config.toml
n_layer = 16
d_model = 640
n_head = 5
n_kv_head = 5
head_dim = 64
d_mlp = 2560
vocab_size = 32768
activation = "tanh_gelu"
norm = "layernorm"
norm_place = "pre"
norm_eps = 1e-06
positions = "rope"
rope_base = 10000.0
rope_fraction = 0.5
qk_norm = false
attn_scale = 0.125
bias = "qkv"
tie_embeddings = false
parallel_block = true
init = "uniform"
init_std_qkv = 0.0229
init_std_o = 0.0284
init_std_up = 0.0328
init_std_down = 0.0328
optimizer = "muon_hyperball"
lr = 0.00946
lr_mult_qkv = 0.4
lr_mult_up = 0.798
beta1 = 0.95
lr_head = 0.00551
warmup_steps = 200
schedule = "wsd"
decay_fraction = 1.0
decay_shape = "exp"
final_lr_fraction = 0.1
batch_tokens = 65536
seq_len = 1024
doc_mask = false
train_tokens = 692100000
steps = 10561
dataset = "wikipedia_en"
MLP neurons of a small language model. Each row is named by its layer, matrix (down: output weights) and neuron, and shows model dimensions 229-420. Each number is 500 + 50 x the weight over its row's rms, rounded and kept within 0 to 999. Numbers have three digits each.
A block is one neuron, or neurons of one layer that tend to fire together. After each block is what it responds to, as a language model described it from the Wikipedia text at the highest values.

L8.down223:457487644572506550516568514472546479510480522614475490484348514495490569427515553430502496419449477538559563533439522469598559441566553490451444590479479524491512557494469548455465492467466534559525462606509527500535559509551538550601613480451529463470464564490588407452507511464525574580536469484527505553436507558432467497505453540542484565424504514638438485468495517463454517537459597511497585524481553514461513531557506568538542564433525567532508390509399545488455463510493457442433572492487512626460514555501476619443535490524512528577439534532502480356458517496488453480
Responds to: Verbs ending a reduced relative clause that modifies a superlative or "only/first" noun, such as "largest investment Bulgaria ever made" and "most sensitive materials we have"; also the words "worldwide" and "left".

L8.down433:536610406494568419485493457516484526484472612578508484520435507531541526494528529410601464567547502463419477453448493515479488610490432511515530402484473475474478459483496497529473457534536492533418527544436546512507403515467385502527461424531476447518445482443537504484437499458445416377413460496480366497472551542456549495454471504541512504501480531449449574457381577485563571594585406471482507520453460439502467458555463491422391505577563426496553462507566507546492444486491594503468458518427428436487505380466564547458546475488457513537498507461451479495550549514482495511
Responds to: Adjectives and modifiers, often the final word piece, right after a, an, the or most: descriptive, sparse, unfortunate, outstanding, mere; also some verb endings (exaggerate) and table pipes.

L9.down21:503490510429566499476540521513512508476466423516481524560469524534503568484584418545535571405626431532615363522493512528539594485463493422482529478519599475523439598481571415518559428529524459538511458583562540432504448510459471590469476520490534494472525514554447450508503503562537536541494463519487591555484479407522635528374526567581501505471511561529600467553513547445458458607414409437551493474474391580528480470475540521522622485362491492504430463490550568522542507466628505553527493485381464520461480493475551531478525510524444563529506548520574522448509472578571475450
L9.down23:587501558475465565522409454568565568596382459557554585516560488569386490498581584563573467528488402533439489415465504486483469426448500567535468424506545426576503516491448533484495505512460483457371395569477487608483450546526514452498483461480478469490538422478489562513591506502413551503500416462659518415446586460517527511508481505511457501610517483468571560606511504486495495477429398495542541459481508573581547463526383442469418546605565512606596487518543441511452416583643448471408520553449498426508512450487433542524540523485548501482474534445585424438474464537462530533
L9.down120:422530489373545380531601498631541467589575481444500506500532543531605473499488509489540423564474557473439467489437579533495412489470488490456432547502519612463500524537422410510514452515526466546521555604576492510477490497530485481539564478475476520462481582446529526571569436517492522439557545452597400554423529531516545512587522537448497530569549557399481347499441500513546474546594490484599525559345564574507404446608467490521538524511566431528512545439522461460476521522592500371591544505419529535431499434541487361372463538521497526522530475583521526439515454586477551492
L9.down125:507427480564516400437502487566546563446443483469576535495565517582538580558503464439458564509499460485459529443530395490529537424419603428525517478391361484426486486555505484446617486573503519538492496504544534536460465451509449505448465463504612471634504475443562508626505579498435451480569512533574454487545516494558481470506551417510602589449524495513446492416566528541506491499530526400519477496501486418503395556524446518503507571546451508558484584405513520509559554537544434474450483518421572504396454527468486504537471500498519557517489449476532566550520518515477503473
L9.down272:495511498484536490469433458496458493524500493498559477496478517514482434451505542550558536600421502588471516479564414471520530533580550456438499422551408457437515581497456472532593587527551647511480520444417505453462475523557460432416490525539523527510521437472542463486613491511420511472592498473440467443527511524488504479560488498545542501631446570481466433568451539509496457590552516487603496494460487519459499501514476465459610489456454548445515476522516534574507500550482493573546425511542487552543464464502403513534509546545479465469444560588468567534504471389403501483
L9.down846:421471371509542458539441424458467510534469473507490546484496532491416479444522454538501515486493444426483509484494598446498426482481501400504524484483480484472495553498531477473568429475540480519504482533505453523480483471555487496409501530518489487489483535584575528423535420546594550511560541552424543548456493440551488506408519458531458386551490593431491579584596539590514425491536520605528505418421464531528471514503438481387512403422458494551491375500559532471438502488415544567476472626430489422410387436473450534578499447580501463506555536575521522438442573478486453470
L9.down874:534435457484567438517529544467569343514463667592484466460524438561480555467456438472469536550591431470530614532454506521423586475501559486463514466463506582485418540491518468418476531473489549490455534473501450491570499504569544469490457569483426516537505489473579490546557489527455458523543482541581477515512557494451540503474486480450427570439567509627492499482544631474454517465474500433574445520510462503506473506378398504457574488519508533538494472573603422440419519512544508569479562549442463496524553449522515503548435519456449403524533503432540461519461474483443503532
L9.down1045:491471416438452516490423488528488598454602569489522550541458509530511472489570631472578488453530563481424530456461470509514502429593503481450530478534538514462443509545529501485506481414366593535513473569423556560537470547502523532556478443510435615468465490551501465489588462431507571513556510464523389484481489495554559535421409545517494560515438494494503517355537423446486542586574436447456482444401601473533458549527418533499559541533542450416525449398595490554538389520491507589456517477435463476404543535572498510464420497483472490478495493582550443563440490460449484470
L9.down1059:523505508480445456456496502600512546511522429513483501525530529490440542429496494470516571474475501541543468553509481448516431494526478560465458491552426523529487519573522600489520517437590552593484455497494475578529499468473461521538529584502539569470551465487596518502532477578484461494488585463607530536451498520479456465485555425494421490539531533514530475442517512494567526580455490531627524463488464573420541511448465558537518478484520554467508587541529490581555442460483485632457553480442497431406559430470471427507507502487505511422424420576383516501484501444571420450
L9.down1298:549498514440441410462528459438488574537575491478546465476527499545543502515557585491529572553527550541520476498496534473492500461479579455526496519541479457541404537494482507578543520475478557446589527460529468572504473632466532485473389535418461545470465472436558558476527613482656523517542440527553575544481466421474472520494513605474397450512470521445504462562432506460433506485537441488578571531485504481452509515498447509472486454434505521517534472512614509517541534557545468467462402467569581518496566473624475457487507523495470493533550481554468529492469573550305483507
L9.down1384:564453492474519431460446526553442456578480513541544444456496452516552598468407510418500616543483567541512451589510474493521515570463436563539450498533495488538513595527545569459523488475404468497497636523459482447545479514611509558519510401397446510614472445518479470465461463549531534473478461562465447508482551527550484458484477457543482382492420579528521418405475486497481456426509620552555514622456495552525485519578369498553540535451479543419557444486462490518508490549435602587549402558491545529534446483460465556533456620565573464536553441494448516495447484406428424515
L9.down1805:442525465517596497494493506439518427498559600542485559528488427439545472556496492473450484472531454482563440464503470508535502504500507528597423478430449538546528541494573568495556490535524506451569457525461520526588472400470492476465540504480540440458505586514588549583475492604520486460484476449500506521512502511490414480469527506461478489493510556404563474571469577578598584411483498559527484550554505503465404517498547515439524417518507521573580546468506446514590472565442383466445553567453475570405479502404544430482578538516485531443391487444490524471499527510476500531
L9.down1935:625479545513462476475442545520528441405509479483568503551504521533502469483531543534533525511520602531539586539570512537466569449502556483497489523590506561550500542529480362500537406466409438533498582500522441500495497415502566560503502487495513623513589465471489591440555480414537402517552489589459455527530603505553520490426482564554480620506532529458542478396542508477546542547528496556458520480237502530562476425499414546585476533536527523534623488605511474610508525502481457414524482474501500488493635380503527496549454512516512524412487535575482491589487477473480492538
L9.down1996:495443509494500475449515536527436458492498517482457403369495484401576535548558494520442439518490461490460470478443460466446520553540573591506481490464459468487548448550503580515462455508574486574546488488478515457533483549467512534519535534462511565543399443515514453560451511456525609511579574439534506495519553539536501542553473449484378507544467488496528508460530505520502609477485528513563385460510490521423483464392498434397569490565405533493513566516562467496497488456532476439543503571420400546449572479432444472458494563474530524504453544510408528546547560515391455466
L9.down2292:530492570484447434430392521542479474441510456532419510506533457480471530526543418448511518597442596444466447493451442584502440464540470439503439617456457525488467498430515496562576513497465552486555541545482440543483447551432518547534526460482478498482594507542625442599513497448603462494568619541525476497482462520479573467507472516531488421412505475558458484414495552479508487405474546392476490523528512508594437516546627443472485627481508533534504491496513467508452482547509508517561516470560509569519544548614558559446571518472485449563527460541394484511470506485497500537
L9.down2441:534434481523584384464473454502548492516529549395488573533433522537446572481459435436467495441554512401529478393384493532490497401561577580520483541571382512604541487535506536497498598513490490494453474491515488565560451442405550547475502485441465514530511535645509517444477486554449465426493457527513410527522466458499462557513571324470433535507593539470603508524514573495496462524518440538512463457478437419489599545611489450478536545452458516464434443453458570482468495544541656536608513492430567501522528500508419497363537515522560443446404523482437507518453469491421532440
Responds to: Letters inside a parenthesized acronym right after an organization's full name, as in (CFU), (RCI), (SMU), plus sentence-final periods, especially after numbers or dates.

L12.down241:546445482449476455336514510512495660461514469511561517504433502500476399468459405621564606505436415545572499485591504520496475620508502493518427405560522498503427521479423428472430521512500502545552583437401562475497442542562472543414482562460482516476444500480472492457472513479410575558555482510491521517539492587505458458529546530461433487497436519436420467508508502487435514529502509447435533490480495497539448551590381524557520544571464616472453577379552519509498442538543460423515454483535495482537525436565515513486487478514471543459469457426429395492477506560479510544
L12.down297:467537579449508526409531480488505432552542556457490502508418415459503523487507426540533577465466506558486518589491552502626473545519451511566430479479464496492467524507567404458584575545527467465462516526491510516471450456448497607506510487437472474421402562419579487487463489487397494487489475636562551634508481419470430439505561492502464447541519480596580483476574387515516494483480514497552453583403495486510512483508349482473439477520584559518447546485472497546504492511464479591490444523470582482518433511488495571484505490530580461517504506475501506523490563441486480506
L12.down1419:439514454445509489454495622537471447566474471572483564541501476576567482507511498458551496477475492497474485513466495480556519581416516464486471427513562451485509525511510529440451474431500421469471503521533519541487535473520507387514562493414472520498447516526527423573423512481474525477522506564483497485470456525464551492498503566501599522481477588524535470413496510453488508572515559487556449441468537564456520532516587483464460432510499547474434478510455520547578578438520449599459493536547525439542408489517430556595430489615494478549540612553516558584525467471531509448
L12.down1817:543520511437467576483417420456530488542536601453501495546471522421502552383563480511568480441498567491517477491415428571518515517523481553548457483441494468406460478473542506480708514416491531446468483497494520522535487486472509556443433555499518424432491625447504508477558467464414609453451484536480493528448514459455444466422470528494487516456523500579558532356522424503514486531517512501552487533213500566561420530500489491455490538454530500523509535514478534512502501506450516584463421507557482564506487550528536504533504481485525512496451644481410553539521511488496482464
Responds to: Subword pieces inside capitalized acronyms, codes and identifiers, such as IN in SIGINT, MD in MDMA, MC in CMC, and digits in ID strings or table cells.

L9.down147:496384501461498538366574497404386516493508562491555531614446501517514505371507545518465430481438469441548546467461459515523576511458430501501473507530574466528511437432553541557552455464485459540507527511563518463498571470495523452519618468482557489430587567554488519474496504564559472488477415438448523544528577551511575576534471448511465497485487461542422556506486596458490589510463507449482563563470561397464477630469476455524518486404545545501481463508474439561493475571492483454507483533603501485496450439445480457467487486498414511465565557508455514512572499542582500496
L9.down310:584454478524497517492507365490453528486546466497450466499468489498498535514430581596498455448548493510508496465472564495418383496426499512478569440559566513477506480565502542509560479485513521453460558418474497509404504524538393468555587440494482454549511420513468485507502520480503505414477525546432616471554462437439485558566516573557514459461543571496494515626426491542515547462529517465475493511548484469472418517522537508533470563575538486532486546571453566494435511545509514536492555488516433521539478533495558531478600516575532514522549561492481499535488514562514472460
L9.down529:533504576540478507470550496564485460532591532497519521517426476470466610469560544586523446433455466489560488473414589531462464416475407510485522454435453497538532428547604417538487529498553462450476479534496592428523505443498469564558504417504541496547444550490563422520486417550537478605467633566456488488491460566472516510487469601676509576512472486449453421537494463481504518491460540381422539507653530542521436493447484478587545551508438447517507526508545348579564460458436506459556471519645454524440538450539486456504500494612489573531521564555410451577485521483463460505
L9.down565:520437535456500455486545468484390533381529568454497497513482511543458505500488507506485459488448377497451513431440473450497484463529491467525479495533489467551570477494504487574460504436626417546444389529562490510617390558511373486439560471504654582565550463478533504522529540484512486480509539436488463496508542595467484559473417492489517519494624444523482511498474493400526475544450364567535493452558545501493485508550529552517560520567490463536445495537496493490551508513524489517511640508550461524462479413539411547483401478528525525504507526580460543469396571524491593536
L9.down604:559483546508552510530397464451481439529459421484505534588454475516508519467536477515499467490550462487498545479478505507418476525476502555380472478538488484462533459454547509479487553524531520413432414390475437425521537596514463522460559452502542503507622585453501499525520494570442504509414380518492593424499481492473526513491488457484499497504463548545459506472550500491572509547487472497407531467639479435479455481471465454403480505549508421510544449525495484538543547465543555498485490437424515539471433513610485514445477431459546508503460461496544503401458405414522522432
L9.down784:525514493497506541478469415445499515586563443524390455531432531423559608499531461544474493455504583517578447406418477540535456538534449433530537505419539461526549488569478481472522464463542526615549483439475536481556482555506453528477478446544531568449486569430537504487446520485498515514564535554550454518443469488475516581442561524603449536498513445449524494497522474496493532546526547480438509467496575587514454557533526518579605475478503446479509490518478572417437517518383529463502473467437531565543575448487478478481593410451493538420418485550440509494472457479409468568
L9.down1002:491480498493497473506457455530518479544482494504596506490484401405504498524562474444488548486410471498478634518586492557483493500487556498467458486514470447517579511475512498527500492497507515480363514513395382456480406497470430462565519446468486546446500539522478508528548533546447411524471391509501501493497473442498446548528434396559596520507587459451414549476435547449571552462474499505526510527512546502427478452455509518489579509489468541481537509494394471469413394496498555552474508483501448395451467523496424464536492492427453451468477550556516584510518514395503448567
L9.down1079:517549431593531514485508388519526545459443541556445428484551560536466436515392449483539537484424489424482409437452466479452434577571468572456532490597431483501443524440510452509519494504491464563572496496455470571526410456524617392561550524502607403446516555504433494490530475509405407588539445434522382387538501498398500516482507467488379586419551466431521436531442562554454468540436553550509587471401529486486457521546521413469429529476520458506544517635530588505503568493489497487603495486511588476469462482454464546537422543536489388466511542586551474494409436446490457470
L9.down1099:579493442533442594487604497513597511481514467562456527566474515556505544479473520525522462662480503569413477502434477592476516505523457556444496487383525474509499465463425507530535514538421534404472575497531427495538419555569455501507442432518514455467472421453489388453465443434510478499535512484466523598579553475497578481547551558604446583434458480497387495480509474466447576668527473594497512468503600530510466586504401493511490500510525475473484489460526483394481473549574547498482442502511490520528511458479476479519555437506468488520485435534564476493509546548535563599
L9.down1475:472461561450451522535486509452452581548481515491592538513471509476471543517503461599526474535463564529556552514461483523449470470503523509487462449418538564489444577526476516474566572541500522415530502490499476526435532529579514481506524540534523522497453426571465541511440468450533504513512499517583502563487486497546494512487486610535563450531570475476522428423494422523527597461497472404481442560531541448435461340580456472547397558595470579451536538500479490398429449415460568467444417482474462528444505430465470563448493545469541478496490457481470520459532573467492433500
L9.down1706:539493484546485510554520489521557472494521493385460529432543498534397577523485499474481462511481505454421386445444460524495514542454417517526412470484478448535516447485452463453376463549511533490574585483493546523505513543473555429473512526528445589475613492482470547455538453402579478448459465542445385442440455562490540480487449492567449462400405458476504544594393468579540463444492395465495559465518434459454509571600382549472487527415608511424464594497537513535589573504544470514494451511439439476541510586541509492511460507574498459540523509427574469538571489418421548533
L9.down1823:475446508614492471547559522488499550499478510452511551479426506512510507514413548545545534420461503447578513457541545530604550523507478503478427491474487447549457460547467440500595486435546480515474465440591429515452405409515528435568481484530401560490443475472399486560544562518524462564513464489435468508451513478597556468398456445594555515585479537382570400551476551535553518459468475492484479468464522505523440386447497555453470534509561527449446517449475485540400500469430550492480515472394458499409462523496421482528388554469462498478533526471438492538456505491572460567
L9.down1941:543466584433425554461459550594509561423527454480467570491616533553535469444480502529450496516478550518443592522479506487468477456458521568453544566462548569440561507549459584444494486433538506411406551429498517438466487546478421505475534346517497452550453586579470517415368555563491539511475558408459494500420519576485479563516514504555512529469391506570491424570564530357474415513520498418485508461483601517390531534526551510451467556466478456551538490594559497498474550440513573381419552433463458461539483587438507594502574501513416511516435480531497494481522490514527590470
L9.down1992:571440467432476541492487537434535528530485474505472490499498551498563515457560471508478536487474437537536481457630492411494404550450500498549460551408484490455480498476458483594486524411515387493440624474514463426502415514492502461513542447451452545498551502549544497510496463502434466521537439505561544567561473470531459530446515554544584565461494540393517510529517496566522509447455495408483501488461554508611520468442521497477600459482367462516421482522564453551458479428516508498487526571468505503517567476471493535529559495601451636617471463507483611492514487543503502478
L9.down2285:566480624536491588454492510526529545503403430524611520502441449573529578447498515566416526489463464415553493467457465538542507579515587498559523506421509549428562532515536438511544523551490517529532490482368506535488451486497568477510454514448463520496483493551482518452524520438440521549536484503453539546506501436453535482597506421591404522507545529559443511425506497604551516514489514490524505456494488459460440534423508536502553632443433497473533507591488583540476489451538485327452549504551558528430570540469482584415485408466533499496448542473487585538579496487509447496
L9.down2334:520469445488524454450477564524493500554482514501507544556488527482469470577545508605454561462540480485558523650479534467452427484515480456442562504522471582481494506489506671472425497489529570515490422430489566500481464524417514528464502495547555436433465461434533443603558519469568494454453484565475513623470458383512486521555525524587553466502518549514467494549531411554530456453513552466480376439540484557403454513553466475523425485536457413493431421607493421475525498500460498503563589530469516546518529586613514493478564537510532557446451555489471515553554462485504410502
Responds to: The noun or word ending a superlative or ordinal phrase that ranks something, like best-selling albums, third rookie, first Greek gymnast, only reign to.

L12.down1093:490439462450390527480450556586514415424484558503492506521424489574419503462551398515503525539543445527491521553473586460508453461448510569408465450546549616485441462581542470502420624370419491469548484425478438500496586397491489550512507512494484559410515571494520457547507476465487521496503530431451476511538520480497441498523557472559478425500478521462524352570359504426550498526543504448476495472531556532543452594551379453554420523344479539444556409504524463518480586526428513492474482490514562506503569429502458487449624562620599477539528475408518425512486491569511648426
L12.down1600:491444467488489477554540485619457463448522498502517499502512430577491514463539510432420519425529500524536439428473442494442554494485476486476496545489388428466525557424566496465528588514396525481511517468429457468430446539461441512481444433411590534544507473490410487495564505425455428565570515472512507500438494510572538513516555434557556413473556538489494515550423448419591413482509510498498518495565539466480571574494480536558444504481499590410464463507579524394434485471481490579499551468438620518601583515430499559476580539573467536608549464544499409531529495552542582496
L12.down1697:451491374460453509518525518486508484565465500443388534542459509557521549463419519551473524526534482467492487578519516477486497535487484447478511452526517455421469520499500495483456508494447546520541558575404529580473505512539451440490475553484615480526453507496420583685518552417479459633494524504473477535527470572483581523550547449482536528529502410523538515616452430598560398554505497554495486535484534539523492521485556496469450497497476547563518486517453428474538428500444565425588554511443570504553525542436490564475502468500521588485520440502518599575512411486469511497
L12.down2156:481497493556447484408421511452558382544489470463531509589450502539510502473522574515470460445501570551500545551534467505545499514519498448498456544543431515504469590496511457459536514469509489459532543462511379519568387501490349465508543563422449396395523533504480511394477491557460467534572517540520499572464517572443530524512467530405512493462470498492491503480522434526462471495498548524448411490550504603538541488475525579446470426471468510461439502474461544454441516492534448569389549557494489477513565534503458583525485465549527489538486465414412493499516440531538478525
Responds to: Head nouns right after "the only", "the first", or superlatives such as oldest or hottest, e.g. only house, first church, hottest tracks; weaker on commas and other nouns.

L12.down32:531463476407483516479384535528552419558540403540577522505485526452475468552415515457509509466564483520508500591474497525525413526528546553435487440570513514536469512557530501521496513535473514550492481480472523528384422425588513555441510571586426471562493500411510566601418442469596442481549464510452538493476523529506521516502442429448548476540495506442527524487452570506481593468512530408467488472512506486562438470431540587540408474353399495525497579505536450506535468570597530434502529524417585493520521519522505525450457509455510444538493535564471640614519457520435444508
L12.down638:457404504441479493509592482455604599513562553462486576516488507468476461518453547459468360569569408541541406425440501490549437491573528453498474467552460557515452504455603467446496510527548474510405470564487492471467430491560484531563463538553506538482535481423585400515482536470520460459533428503435481413534460463408538504541549521449536589446482377506483425458455505493502418565523484536518516596500456445497438439537460548329473495527566477530496433455460545497492496452436554558531574537488494540508485484488627562516444368600558527506536556573481504444422540561528553447
L12.down846:609560512513502591494562520481482540447491447452443436533478548533510514448534488473497497461535494490538466524572530482451497474551514491472519485448568395447483464504511493531490501549510608469437549414526465455504515521460564513528480500473521531424554550453515501465518509474616520551508468445450500507482457564508518412482443518607416523533500474489488480477506435552405510425555580507498482477491505592507547506531397414438551517541448526443436565549465602474497462551504492454533514555464490502490460403544511443529523541502525551505466546469517495545549529471517522428
L12.down1082:537467507502468523396461534524449587537513529487470550553527657417449417480540526500464471433498515505503531504365516498464518557427500501591490525387469475572545509560504500509523578471493482475568594478520539552533475489505546532519483480415498500495558457469480559532431582540484449504510467496490543491403490504551465548443541627489553471532529504494484537461423479517615526529482463471568545459511458597453439546486478449530468475408510474511514539452578500512570502570474533456533393563418487612497470588478542419524435563439492543488611617584478527521561625397525557562
Responds to: Adjectives or determiners right after a, an, the, this, naming a quality before the noun, such as vital, exposed, active.

L9.down4:440469507396547505517484577538513463524412528527573511560510498380427518518439516454396474501515498450489562436441515453569455533505582560558553506543516472500441459563536511501587516522498496609530553448536415439438523495513389488501495469535605436476417509472494485531524468486465369462409458538458514495510498402538417602577539483490558522592530528516509511510424453523588517480470580515522481503515566526494370511513606420512407525553544408507422529439527487457477584451470616613539385583441531481481539545498431460470511548575535551473435504599557463533505456529479469470
L9.down62:397533392471552566522490489531407517532459480481492453474529607447474528497505552544474486504582596549545454503506561479468475541536446503433532513450529474415482322503566495521491454419511526559498600524566458553482428530509494589497545360517524573462524495511459477531509516443548558467447556549532443522470472524506498462495476557656443532434521538504514527473423465544375450443417449499522570517609442491459473525457370536510439541497435380420509519509622434476543534498523546462500507498456520488559481502495457448495429489569469581477514418531487556514477566498528543500
L9.down448:527434429550489537475534438581501488545513497492568552402490472462492564457511490522435451497554532510492391512554427415432448468579425485514527446489492550481461525518589496447511514547533503498504434473558448484497533486502434577592524500479501581471461508552628515495473512543561485573385437458482547469470516455562555470516525514475548452498474513481527535543452508500498559612497576471409488551447464572515512480509541597477468518580542484593480479499486462590575525488419434519523495442541506461472496533483492466559488484540494561526448438488583402533471475517477559443
L9.down588:541490454549498571487505558612401524523632466551473417510448453447477460377421501460475436588438460609588441548585574479466517496465529483451461445593455459533504523432536465554645464594506618487546610514470572491454512509517464457460469510509527451507430508501490614583534554458545482494490530512495514581409603526639513363479527559489528506550383547445473550495500463520594531496498506476479487531462466501523518462451412441592436502578413507495432446485526515450502504515459496500503491543489575485455485491545481454566497508604434541481502539510529453609465553497422549434
L9.down629:449529422548379527485548547554525533462465547424521535532458503485470450406436506499514529487402511587435510524361486388534520452545495545578518433509510460472565493558477455483518606507412459522556436467409579566541438465508515476547540469499529539484483457470446430486498409497585430505630532424410486449545506516527588481506500655516474526544449467518520505423487559475496591425510392536457560458448532512487510483515502559525458600475521456478517549515555535525507613567570581411567504422571576466513531551430519500362514539520476571430469440575532510513510562489473564518
L9.down768:569469428424494538527524389540563530535473393481498524519509510494468548435516533490493365446464558434493503410417533461537499459494576554523538552553490464503483613541506426477464448497426491465563544414515580568484620508495507446518525468516492506422569519383560559500509491504495369503508480471440490530463495530469516497499456578466502548465409485416563453458468561531495455537559436463495555578494503491555542471464571372479493516642496495428441472504527438486492629607573552476451559510553466496491519572453581521514468495514459568558504559509436515509520515528536562598
L9.down796:446509530457456558624488533551504408467472393496539598569475503552557558542507550478489430522499557528567521554434522566502472581552544510441466466553476568468438437542519505528480562662472572528512593504473560530484499529532501504474473469521522406465475400500429543555530561540395428574605567585427539473448487601533517536504521511590484418484516430462527552548528475459442593433515564481589564459432522559541491596503595527496407558572595539475519457469439551514468486460508501510569579471485534493496501521475579553456557508515500524518469423508573562538491537508493445513
L9.down890:582523493458508486419518456592495502548499446507539503548528492543614489552471517416438528515507541543563384556533484529452466467452453571441549497553383470488563513544455498431502566565525487428471512433460469517599473507451595493451477451472469429566427561522497530437566477567424437490510477564447552515507479571474539511391448444496506518446427572436469513422418518621568565570526523569513413492433509480601532489527493511468447520497461565492542466514572515464531463555564490446528466503484522531507470455406507480478480447496538510526525575518559513620476473524446520509
L9.down946:455432479557542491489545523420460517522511473601437496498475406506553463437515484629494541507480472456467589454548483550478508371470441398467509515526568466482461468486378466506493530510512459433493556583426408523580413529487415475529518484554425529579452574457537520463570526457519552435553598444481557604480505524488579454491412528521538484490536473463501482438506495520489531480482489537557510600391490556553475466523585478510421565469549482479556438567372572454550466533575512527542432510515454546441547492444553424472415471553458515563565457520494515542503463589535422531
L9.down1076:459515530496527468484489555543469463558467502547486517557535442431456471466467547522543436609446488499511491519480499511511545449550619571395433471505521525466535443389608482518563532529485556461535529479491555555538500440493448389573515499473547541514416550467565542528494501430547485513496498485449523651463480488468523536473448552485497509572496591484456599488448541526470482504462508539486509537574535474548535494473460511524512501594431462499493457402468533448394491462448410543497470497534567543538490446521576454434501499574510558521521514521436481505488489524449514466
L9.down1699:543554447544483620388523513445465360477512430476561488519482458514480435466550469526453517507441611486468506550491499484476481527466580422460568474535489582473451483463482493439531460492459516501498537420502457501558527547525506524481510585514458628537462480485580439449507467521474581587582472582529506456476450544537477488441508498459472449554495470491536497521518523545542513487465558570452488579450551503508501551469523477503438510541483496529517518463442385564571523497561359462588432547557640486512452560475469491525500554491529513548475543542549524515626457507497571499
L9.down2042:469462511499412466434435514410606539496453474573486525437499465510582460482330446531517512425547541484505489560505438515508517480513416424507499582434469534503511440538534544459577492389429510413525570498436561484542603552527584446364533516430405519504574532460594518535483437545499430489476552635570555435440415467491546558443477548465444441484532448504476418483550455489449481471514491512439463577463492475568477524546450454519502572482516482421565651471485473570500494544583416579507486519435454501518502471410524449518553501510507437520440534522398481487447598496459493489
L9.down2264:510429526477468465562494435541476504506497505618465423589422542463548504504569466521471450483466555527486489428504472489528595479522581549633465562529540510514426577556567451515558573483440503557438598477565468563539525441561556499448525502468475536523447502478448539560517477450444525545442536513491632533522590472461492646544544567545476550505516533531549543487436530537535482489466446476484559465482448547478508498450502533520554540460518494477460447456518547475458560453420450581506496584545570527438479503540500501424538557512539491536486439556445529546497457379418445482
L9.down2396:584506467445447466469587520537550537479593553441501586472534437452500481517488489557492444485498553485524455483461471552478427476475487498506392459445511573407444489470554531651496516459470468541526530498479493475579455472591497508544415414547562573465488509494524450516544484514475488540427565441543527535567508509506470458517538536548552400491572534468395456375479571536428527525539454531419462486471487536501529542462643433585431535511518466506540473470478525476438494441555507563528388483596540494483478510377464509576575427463507543539408547498554427551558507421471486454
L9.down2417:537468489475478515493525490508564512529435548490558537486472546517560499536452495479520564500499622494569451472533448540402525515527478444439573489476441476486440483584507476521545469544544526493502566482542506528576562494463382539481376526436520410513418536455562546501503454485435538481495416428429525533412492522485464542468525547452529538424485535496422468495453530512501537580498469482536578463474496445569523398472526519569465553477529452469522509472461488361528504557528454531539578450522409461440441420447522425603510448520569531523467513592460587607517508562497446508
L9.down2418:470426426452531599582556570566471410485397433442376469480408500491548424508476479534508488383558530535507474421486474485565464471519505398520473494365610582543506487508566471476555593497436550501568453470477459368562511510518550489486537462494545551567566490509516493464536469445492502537385484467544548545574458416465530463445449519517511407535472448667534480474543579433516523502521462485547555476547521518503520495519453508503393577528484564498515550488420446566448507454601584467501525541601481439461444550544525458558493540400582475429529505553525339553534485553461552491
Responds to: Adjectives, or their closing word pieces, that qualify an upcoming noun, often after a or an, such as notice-able, profit-able, a good, an expected.